python train.py --vocab_size=16384 --init_std_o=0.026 --init_std_down=0.0
MLP neurons of a small language model. Each row is named by its layer, matrix (up: input weights) and neuron, and shows model dimensions 0-159. Each number is 500 + 40 x the weight over its row's rms, rounded and kept within 0 to 999. Numbers have three digits each.
A block is one neuron, or neurons of one layer that tend to fire together. After each block is what it responds to, as a language model described it from the Wikipedia text at the highest values.

L2.up25:504509505484538476436534461544493416521456457572574508532444451526461515430534475510578476510567583487522533540443523535491459515545497494445466502561514498492551483491492459478474531468451511531462540568534496492549551485504416508523474582523493578561506514482475488483493561434500536435498466409556497535495479465526479483532563506477492551477494459507492490494509536495529436515466549458488534511500409489472555497496540447437502466495512470557474469425561449510456538529465470
L2.up186:529478495474523486577469493516510494495452557444486462488464487566456530506542509551462499549498420521519469380486503449532437531499465536525462529571457460507597467454535551401503476529503433522503542477557486496536380475522537498512452507462606499419456519469429461481513465512496506575495486447470458474452534567468540505497433487438453491516493493554419398495433501489564431538461554524499518475539484492488482535491489492493565495580465435448467449513472478507475538507580497
L2.up535:530490508542481471439513508516516485504495504493540451552523484562469553550548474466460482477490443486512472491443558523443519579508462501444505499526457511479531510456538486510531460533451457454511514427495559513496510481508475579433472483485530450513565598474519417496539419446527576478484441488452508536506495437474480496436551504499452426570509493545524506520492533496521507482464505472590482521487498465483491598457551443485517438514448461531436543497503517442427467593476528
L2.up569:508407495500473527492517433560474422513481500564537494485504525401476484552522541510448437526527532588478508484539505452561467547445509545460514478471511519523564499503469498502484502485505496516508507528544497582454515416483561519510494538498484490504449575581518477510523497461480522448462492448462461481503545501568460477460481481435530453498505540503491472553470513512417472494462444486515493480562458465513509549490552478406519463588483469519505430518516438529507557497504518
L2.up578:513471485539491465491546588502482539506487518527534551502489507429471583554582597514545418532566477553466482475421428456502464517495452498497526524514502452514499541501538451458490504490520482510467484494524467471508542512553525535442487527532526529546537442495518578432546505502476497411518539510467516491504489545452510425519490458425500483527507477451506467517562516505485526447528493520472499475470454560507485558435464456502500500485536431536390397485538542524520524494566446
L2.up648:512498517553527535452529548498526486533494508507506487443454550521485530492499491397533481475488454528545440490536492467474574402512549547429568517506544524440479527474506485518421491471486500434426475519553427530517542485519471441511483483497523476530537560568474494551525530550514452468443480470537461530456406490437555500493516509486466470493499526405493485464511493539477515581585388531468539547534503503546529556417507486473518482497474542499494508510497591499488522479523542
L2.up665:528483542517548435418534500425560471538565511457463547482482432475446527613522474465517444541464438460479520528461504578504486461486413525419514514502493480500483476535518505525475502537526463510506496569516467433529482449495483558516486524497523492536540591478475531506552504504493529542489514507426563463467426568507461457490533570457538497493534527539474484494549451522496482541453503470508538554557440517476474496464565506589476497485521476487565482453449533509539509526551448
L2.up674:542502426482504453397499522495462466567484472552530482570433479516485518416509379523488495483492525428479568556506449516488462496549483424429522457527493477502506439580548510448497525458529573465523561506571424493458491502499481517492496474507465532478529481507490428457462496441492467440479533494491475535487522508479390466537514471497496528473520470458523465495528482538534466494501599444558468550487449415451537544510533517476563503414509495521516504481501463425512520544509487
L2.up772:548495468463491482477518486440548516519417412525517489499559567527466488510451483544519473554520435520487439574498512558509459407540558454489444500533502445461575497489440524499466539499530484486504429510522604510529469505537462524536568470533450475525507512558549410511496501559533437552481578424499469522464503480497508473506436510454448507501550520516541528501486512559500546454473536528477506453470471492507524479434519513500460461596429466566429427433466564467468538481506473
L2.up804:444513478503509478474505506534523514464433481530505491549511480457519496502556464465472479499468516509504492500485462461502480489538402541503517429503503530541508572469434494448462488587478566556501554519474470537505509515485437532539532512435510537495489505511606521443488482434505460520450482487545422510575470451475541532582480469489459513421526518512529481500573507605433467503497426524525513505477469425536431604458470486495507409545500528489450524414528516452494481489536498
L2.up940:491520460494533496491512604506588527517558505493509412476445478553473520505518509550520471509473458495538484482523478420459527575533518430384478543445458487449565523511532447488490532483451472466480508614475511401465514515510475492522462479496519490512432516479505512476585474472469452534581516460504458537490437546574560495393505541442545529496497518553481439490525498511455491502552487481480428540522476478547526453447427519514463466510489454509501520454423519588494489504501478
L2.up973:569425535560566574504473431554419465502356497499531476557455478479461528482519545526474560485479528520563475435485411453504528480569505530531543493496505460582586513446513498579577490455508460425476526509394458478520501456523483461502512513427550489484466519494568517485508437490542509500477528494569469541615519551472484490559444517494506509437546484541500436478506518509480469474462556510501516438550569436486501496454499480532556532511473509484464560543465506524430497448557534
L2.up1030:533482526505513477463505520449511506522420475479428462509556458560469440366421530518566507464496550490546436451437365487485559490542470527529530497539541482544539520482458472593474485509535530527538514478444482472529543523482477515470561515476504540579440582509525480481424515502463481505419462492450491509518514482493504502513466502527515508514509496503532473512510502486442432474466502469544535463481514448550452508420502479485536503566443542541511517460530511531419488573533489
L2.up1079:548551497509476530442447479464447471490512495487504451568458559533466507540515485474464446531537446467446567485520328482500461441423444475474481450546472543567476483508458538447535507493521559497529501566549515564478508533511472508446466474490505573494513470455509480464543584468483506483513489396531481578461504479532572498531525520449478568415563439484492507422533550553484442490496448479568489554490474503471475533544500429469480439476519455523472518507507554520502476516533434
L2.up1095:443521585516465501484552517487569467477524505500527537555511462475521476454467500487587481587546544494447529412393451491511533481495453497514485516485459490440489480517522480501543444557487507534518503534543462476573489464547532464518412393550502518529468454598455508427539515557523502459541496475501495498478482593407519477468470487545538523460556491532530453526534480483436493504508531490552471504536455539474537494495503491528555499535494540535454497485503480552445528516504467
L2.up1213:505477464533495482584486554480575425554437501468524448454564452492488529539505425518502458522563432561449494544552401514519537513536521478499515481509570489476481441489492526470411507492517503504470542551428498547462503507476495495467594496419538497495515554560489574459528492509483493480476419444472537498471494580487480540500473461458514476394535519507528520426489517567537454483529491522485582489410563521466509517452503511475457451460516502520543492528414513497459463487549471
Wiki section header markers

L8.up160:576487490534536531505465466486553496504489525497516482496466454459508529471513481470514471490484533480437473543442491513521426549477467460576499497440451449438534528583470472465558547490436468472498527492445448560496499479525603498570484491522460440510467484571502509470506497538510466538486523463529496507446455533453497515510429470592563581567443476568472486508490494509516503464489502508493483526542533504541599473410496557477475486496467465488498465485506615476512482523443519
Word-fragments and number continuations

L8.up979:577508491472504492537471480476477455479478492580513460575492516489473524526489561522582456540429505497447455502560506501496488528458582543472489496528582552492486518523421457493443530496512535440473491434491572460550500531465494550439461508530492440469525538546566533477512526537511400503525511400474540455556469541554415478441526457465493451421502505527493577502452463499468436495504413502435440492575568522398443463514485519493432478506489513484523478538455527486504497454540461
Object-taking predicate heads

L2.up90:517473512497508555467526508509484544409513447515539491528489502523538421517444502562452496500474509468492508490401520478546503436491490535485439482499528465526568519533512557478476488531460498456529516433448458482575508458515504421440504481504502510533509566575516512438496418505521519494482489504514573539518485487489481502481437550463552559553502504449500589490502564568540501474479497469427468446525509455532472491471484497523447478490576579444518541401549496510511477513466401
L2.up352:494414402519544477490541533549507552500470479498501451450525556538523522576505588512474473496513547518525533557464467518496443532474489465523465505550495463503559540504507545508527501465504457480453509499589512482507488517478527546511451537511517558417559513523557471472420513542508439497505511438536536433468508539498535423440515474438408520513505542528465444450476535503543488573510477526501471569528502494569467490579491582401506574518498443472470516523489522452598502545465522
L2.up474:482488455476552489453441583553525532482562503434458493465464571582491437536450527499439446496546562505466539432503453499480554481495439464476484474467480471493524507544535525501536551457484500387537521393520519458542532448483499547504495552551538447470522495506559534512555543443501511463501485586555474492477517517551514465429463474475437446555542516518533534527463471544443479585487533533527494503521485476561514484471519511496492467513466454495500478473583537487579501494520525
L2.up483:506488511498525574488557506542588493545515466461495459504460455548508488531469481510485444510541451538516547471466481547490541482507550485500515398507527508534533533525477425538571452475439500514560493503481494515518524474422504490482583470453449487498570555462604501438477542505490496472496560455426482474469514502489481521564508448533531512509519447437508516509526480532494422601447500529534566526462527506509512539525485489462539490492504429462551465516483507490525463488459471
L2.up603:466520464505479509439485506571501455477443523553473486566487464511492546497565511461485515542539567520515480470450587549438476514461495479565472436468515483456519512516576543506570448526544469525507499470481470436492487469465501536490427485494477536515516457494513489529513506571511505490474433530477506449468528552538497487483529483496523531504472419504530494464479466524464476550549509485557461523502527480574517571509494482555475553505517518513427475421480445466474468501511484
L2.up709:521461489520520508514464581509508484586498500511469523502443511542419544543522421497460495507500544451469474483510468493516472492491488479525508512537535528440446472597456480491495518506519453424536548466519472488489474433454521561525596564493449497543488482470460453545525424466483500553418446425532508578425501524552431464500510494581534542455453473486470436514526504546437469481458543532544480476476440506538510538545506497464459531542533456476505500473532535483531493536532488
L2.up745:573448546491576509494481484451503526454517555439470473458596470522535571533423513528448452477509575466463467484549533485565485570451479480565522449482509532534533526499524482463494466461513539501508481480433528475505455529451512507460486559468512482458476488442488527498548545468425527519424504567501459567425493501533474525540495520519551472499498501459482464553481483565500513550571490518548512581552458422471492499490517493465500455490500499493499514466528453489458495460433387
L2.up874:523486477467451545588492505460525530398493532436431536486445521556463493505510501467500458532489540459414509469527527506473517512605501472576480468502533479551426458587523515543453505472509499524514457448481547471496464553454478515555431441427483503514573477445449557443523456421517536511504504617517513496517463569516505490473440546461496479539480472470468488454445501515526438545509548560481504497471504522570461440478506482535483554489416453441465474501559539533442514461512543
L2.up883:538401565468593551457461458521543470555537449460467426493465484475455526506494484502449496494546454515577468500482528479516546442457379435463503459510462462537606477543455539463547408446459451474509486550482460584562538514540507430516454482557481495473480539508408590556482512500500477541428525511566521491479445486504482515491482476455494463540540468457446457493521541492473504559526445439601496511466493492535485459474464517497488460514522545486459447519561563550505510438500532
L2.up890:527523557524591537422539488559487512434488489406569508494491498569463552521500439473489465540475479435566481514500489514500469416469467451529521487478478532499463514584479424485480457515508459536499483485459445492451486557489481472496533444487494498417529507455508458490485435519536567581532466570535517464554556527489502511491514511459420479498510473507492494527617470539525503505421568498519484541556474491468467497575521509480505545448514456447520491534477498533494451459507610
L2.up927:574503557519507530528511588497488540481507530474510501524543468451444524494573422485460474522546492504500433472463478453535487434542548545480540467495530461472458460537524500545469478499506493427582579550531492397469518535497465520463539484513531525492476512498507535525471380487546474511516471488538518528519514477487473479496552495533479531474455471508481496453520503509491532493468543550508526494508512443582481497569460546495553491490438481405469516510553488485504550429503505
L2.up1105:528508484425533463524468486515491537479471518541396499514558550532485534457562542471488520497508496488467445538490546514510583453539454474537490480477481465530532531541509460514534500517479426593511522495498479492461490513514605579505494506515562451479429495454464460468501528443449506512462442513430486553500600539429453478533514513477480489511424512471456549492415523565454503507489492495562528546440524442501524475541535511487515495584506452499409505493496461470449516531458493
L2.up1130:530521504528516567451518541476514509494456548523451437483531456474508543545477564530522538550488366558466462490468499540446550494535466542548500433575532478519400487457528512416466450465495480509468459459479437477551464475467513406545488487516478456514521472496482488459504514483595524540502473546514466512490539543448455532568512481499438545481441451494480459461504449526468570522408504418490540476524500510535530479521512494535495436519545527482476475492518445497523529439503511
L2.up1170:549438507424491488465525512483497478543554455472470442496420535521491538551552478439444460529457520565488480439527552568495500500491466507501561518488514470560491544533486446443551482443504452469529439497477536470423504530508529501489445493437481547413549520521519508514450500495499565580546518551589532474484558502561503520540522444522371538517558455419438515498514516566481594519497519486470471504540482468558489460545483466488458469569492522416538497457544499496537479527481500
L2.up1217:518463489506502478485593490525481568505529471497516494576591500536505519479480538560517412579525509546516547496555475470506504452519501492509562487495490499484503399412520524460497482444526545470523537529465556468461441490505524455497455479451430529466523529496526460556471546550395491449422457501475523477533484510539546531536461508422502494556501477592568456572528487511512413456519552500519580546474550462546502517465512513493578488534500515461457537481515471468421475506507578
L2.up1278:520468539520393442542451526492505529482440523472413430469537484521515531460534566571488522535496465444561571485464548416480504503502496485490520467573569508522443516561525391497519525556497474526485475453532451537563420546526461462536469485505494466474585596446437549471550539527460531537568491513499499482567495501434472444467491416471555540478491490432500494493508552441484504501516496489469566520520489508497498426477536501530583443514540533505514506544520517442487496478501576
Website fields and quantities

L5.up131:542489484551481524603459491582527533611490470472446495485461479539516434534526491505475516542491511450536560482464516460517464506499477465501506493517479480478525546472528452505526471486425479466440564540546537451522520458495542456558503521524499503488510445494598579469500391546506439536498525526514532445490429479471468470512468502565475524470509439466434454462532489523519498499501522498518486446524469441472501495536507438466411571518527514474450460523495483432513444527464510
L5.up342:581429507482472577517491472525474491574560517558569482473441402512507504482499455608499381446442509465458524460521513580490477483518506496481513520507538474453481461506506512503541446465533469573551480508496499472498512518474509502539561513439483517524539512460549534508524483539471530494517508514501500455548520519476520441461514484442483501462577444520490469507490549522551514514493470523485416503554561482526457496482471497459523599571549457429427504469490509535507526560396530
L5.up1033:570547465508562600540477482507463521480464551509498518405483522555435484568492488446516449607518537528475519515475502504501397504558539513514464493423518453469488521448540476526467532529497524496505506537503489527548492529469507578536449442496432474522488487483536513403522547575505515475555466426577501499469433530513476526519554525532466452507480535384469481510482484544537525542588461492470529476488504427527463509518487465475468516508481455524435442521539428540427390528436562
L5.up1093:500441521535463538450518544498461486528506488492459526491498511492469479524528517453468516490503519471488550490473562566450566493493488491474510451521490477533512533504538490519546515532473486492487567522568500612464507455465542580485489529551413554506444463497506507480480535523509525447549453437545503517411427541556484436429517456531535450542428507466486501524493467485483593545574491483469446533471456450539470499507472534459478440573506479573502497527495515508501500523433529
Quantity-to-noun links

L2.up13:520522582502447461479489513525503522463490549505489484490545493519509527440517536515528474459462513517522503485435577530490471462508474471484585474477479446459412560517517445532488519446493520427534545533459414516438451531531518433584433545506560499442522596490543475489512484501466470535515425540487484429401528493520529466515441503497586534560503531471460568461435489509451556533534504477500462512530490467462485522560416484540456541524418485495504476584443586443565510493508461
L2.up28:475466505529436474501445553494568506461500515549451448488455482470460519439443487566544438408533471506547494552441430515525516556545511506459555574507541485466472407483590438505492505487538422531556425477506500529438488443486524513503534400570528484539495541490480498457496456538514490490465517501485462525534575510424501490564510493446499456466443473473549583576484572493481486537491499446513536474518469511533555484447510496588497494582480508497470565505489467530539448506478442
L2.up48:507444452442446480520475490551486538483416558504439477449512483542502443457538443575512479472498506510517524501517543527559436569509500525487532533524478425479510514540489503428501486484469477425469507481630459479487507569450507539393468547472575491484517480505485473520490460521507543491485517441484472539457461478523544479518536435498484463454458547460503474558463544521536462570552547457506499421483553472543533509465522484508502435573492575529520432506572515469560476507592477
L2.up170:506545454542556521519518531509511502497509545486455451454509489498457511512486564488501447445483528560494489552472414430500477559518452470591452492491518536540521500545459455539465523488481498530490473617584532486504485511472472502462432500507518502508491532498508462494509525471468485454470483514446504522434542540503479526460497504449515487444538568486516505445455563496438422520465509516515495490550499485486450472495492479467598531450571519576472489466528567568432557495440458
L2.up383:468568439553526502527468481509497469428485472462521463448512552478553456543506477518451463428489482475544510537538453540557494463496525518526517473529427568497540545488487459492569501459417455503525502508494550516484545448583532542437443542467536429464513517531496511493541473538504484534460457489457574531469439479489462497477527469405478534563460464454503511478430477514475525476515520566489486459470441513446569494505550485574483568485465553530510429534446537488472467480456592
L2.up410:476449531484440478526448450508476555497460596517536549509500503450562474532469524466496453509523484524486427499523454557481484485534516582451518594461508488515489425496532471469489541518516504508521504452533530487521635487506511490523539487531499578463482524511543439457508513518406498492462504472531531507451498447433471497540475508456476457511573542585472526561489574500558491555493484445551534444488450463560465528458514509518472511580547478551506504469506435528567494468498484
L2.up420:515471524611542494494438516523442488505490477479508515542488495439504551438512489488589480510506473518484459525480524542526555494545518591558498443556549484483610478497528525491562471496489543457529519454436523424548573473432519445448535527538444520490478509483578529449490479498502524505544512489453443518459548544517477445506474514426481522474524568504498507542506518497455487524494492547476459493532500519509518518517461503460448580475492436569538447520508521552491511530479504
L2.up423:536554481515479565496483489515518424501533518454484552525530482472564507441470468488454485511498522513468454531561445462575467548556579414522481464524527569540494563552528533478498484469504469571507464508502422512497510512427487562422434471549535516490498526459525494486427526510516478506530524477501451557515567504490520442503564478504461476575432533453530462519495543487448481499475485463493564562449467589458508449547483452524501422500506493435523529513541511473451472480480422
L2.up451:511506495472444525399453499515522499471461486523487531555464486537572563509459528525509456508478491497480449567479516517537483510522571554531530488578491510504470555505524436416484539524544497478468503445459467488466525465533451516565490441548511557485469509473534427559482531519536552473444496476501457552382461529445444467536528441514488554517511519398479485442524490547475541565544520536505479540549571463528440502572517459496449490444524477555485545482497572445519463508476489
L2.up461:501495542480491468534429490497523504437544579490451496460552535526519502530492474518459494515495514518517531481514473497572523539666453508516544577584542493559533487539532479485576565491507538459564530443435542476527509488520449502479510500382488417457520560522452479516519475388485485487513486522455485562450504472499523508514454521443501462473522553567458532549485489513466491544430457480493531506489509448457524564522492455509530473520463543583564511440481471436511477465501535
L2.up631:542507535476511483446548520492505467503456511555480572488491505459541411500463545513499507510494504495498479537493456521507453569528525511497443541527511507525492546518460483474484490534436506422537458451482462435517535412470479512493507467524443496503433607511509488531582464511497472459429458465473559437469462556447460467484455476442501445477505588523451502510496587601488490519462463547558506532576509455485437468560455434464522486459439509488540438575452561460582509503508525
L2.up675:493403507518446492503542463446506610406549518517559481492523543462572479552467517485531508518488542491454543502451475494537476543577469480516513583480534472453565546485470567493507467515466478420476540497442539566467565465489503496545474567476493529475421489481521493441522442437482519486543436481485532543495554419463468442479498484467476578456546504525482530543445511517529416502511532573518552447456558517498563479560529484521476535445458463457530543487469509508525430551471542
L2.up815:504516531492536473521507480404585546452492512501565476514527528534503485486507514544500484484424495463563497456508452511524517543553431531537567580527527495498406496510559482508529500484495592469508485422495417458469540504503536581540490415435520482450512496585431511519425486471492507450499498469477519559544480577552589530513567488558546511561495470524483479487472516474555468460492504574532483460470532475471556526537517461495428443548475510566464520488550510452508494520460523
L2.up860:555529466485490489433435522469452485443531461494416486487579490600477492433434478468447520537481470496467567555488499484598435538489472455488526494524486524449459465536448410462500566495467494528538449505536497551529442550486479528506456525580439498473527501519445448464464550504455478565491536497497510501531478545457506521498507430450598518493514563502443492540439556480543482491542486555543498498518492535445530536454523484563569507489503483520497468454512480495540586511500509
L2.up999:520445598543490438485509483452498472413486562429476450465479540519506504485493507604497470543544451532476508553461519477479500537551605481497490540510458507471522490542475423537586529539496485422483499511496442498477499547562457492579483492529473481415518485487556515515495517478576490487536415430441518559456514524509488479523482523467536458466517570497414483507611541495501467542441470473561519463481429464454531533490536504555480504567503564478480442462471558443507495534474549
L2.up1194:486500499448525495519479591593507466508495534565501504492429469429476537472501495507490564534456559526478439379499575514497539474514507477427513492474546515488482414504469544471467539480475485522545435453521500466483486489491448443467436474498552504553526580563532498467543552530505468528428532474515405534483517484557522550597496489418494468410497504517512439508550517469502524506496491537514458556533496499510483521501465467490461508504502510520541508474537433503508459531510486
Verbs after "to"/modals

L5.up596:471521451519513487518473501493474502520468542544483496541455484445534484457505515472554476572535392422485543496424566484491542479444563422464560570552491456543543469466469496591493488478492472481524491538492521512515516501481520439435496527498491477490399492507471494462507452475523503522492518580459448516492525578581553466534489571577504470468456508516495451508507514494508581560518559511471510459536487471457471549461521499508452510535528540524560417503502488504565502501509496
L5.up807:482446547499448457453526469452574459483463490507458506433492497414470516456425473584461561539547497413536494388521501542527558562524551511506564518491464524552507485526421482533485462438512566474489545480563418534521538541518464469446481562558556447546482487533508506533541473461538491515509443487507493492515467552558524475487517508553536469407522418481500486537537539505456492502618547484472412512520487452457480485518478521476503501472489478493515524515461490494534494501471509
L5.up881:514522509496514506553445527477560462582427513492507479482549454536549490418585516494466481484491465508514525541514472541452551463503531466483541523498459506506493478493559436527424456506524460521464475480531476484523528461453514480466528469546510466554476553440574506490499496533535498542496460523451458440505456567538504447491515537479505500495505466527521432558484522397532542510517451433546436498531455469478577519486530454477496545581519502515511552487553510495474442512533488
L5.up1035:538552511501510514478479396470471544499462495501535535431483445503481468508465476471501451493486430523532477514587505520488527484540523468542505491451437505505584438459500485498461476420426517549440528572454461495498574480539509473493448509496452493567487493485577444501498414491494526507502527541536514461503457525500488469539501527459579477453513531506445498562485555427451496421557502546497540505552483498547487481453523512501506527508535523479474538479473542514484545596476512
Wiki section-heading markers

L5.up6:510527498456547502455486520486511582394505552551501505515572515577497500489543552549562508550462505433543550516483480545507454453476454596485570585487550470439503517551452501468454555510466516496453466578573512484542417464504452512572529480507576506512515538492510511528555542460509451452578510485518493500526511474497545489525440451515524520507506536537477479533455519486436500550496487495435503466475537507514488516552465460464439544515447528575543508512446487557511472460528519
L5.up194:484440443502545406468452504517489503431531507560463469484569516522516521438462557550519412448521552488485496566533491477425453477402498513485563528517493456443518520482480422510483535554594494443492387482538437508498492510515543460482531480495452507499537487476491552509418475562558512469466458512543481501474565475505509534510553525552493430522481554475477553540453544545497527476508486495517441497523492537571477513546471525510495533542482527511514457480532495571548433496534493
L5.up1221:523486474485466523487416501505480501516519486546469446531506500506536511453512534493528512517485597517493484505493525494499513474536527509422592502458473472471443539501520519466525511486542606488499502554530475486484494467569460517522496551610478515438537565566531449514503540516534538467476506440476502510502521514484481512555463474510504496484458520494475509515510492546512507542464567421495454511540518452478446476524574490573436498535468474476600449534450485434519459465515494
L5.up1257:530475412504454568417472462492483535506602477482563505553525558608494472515424582507565524541512568533477553467494493511508421415520502512481472515531506544471513506521484419497542493515539561456517475491549448469575496455472426433501541517495477528478494517516476514493550514553512535497580465545474497485443455584484480512542516468486544507471563529479439564529487495516463483553545542525462494493465502606499473519526544468501508479465457508478527477423429456575458481497527540
Transitive main verbs

L8.up273:535507487475496510453519508572556464496446459551489427532472513494533545466585472501505505491549538430471482513523453487492501515521496505537577561511522505540502453543517477529536477487467508455544561496424538441468526493494534504580475545527485506512522587449505504509523542469496570450478400509539453434641519476457500469507546535436463551458422376529517460478517511532519488477507493441490509545546445475438546563475506488473498489522541469578425573508502471472514510574474460
Plural noun endings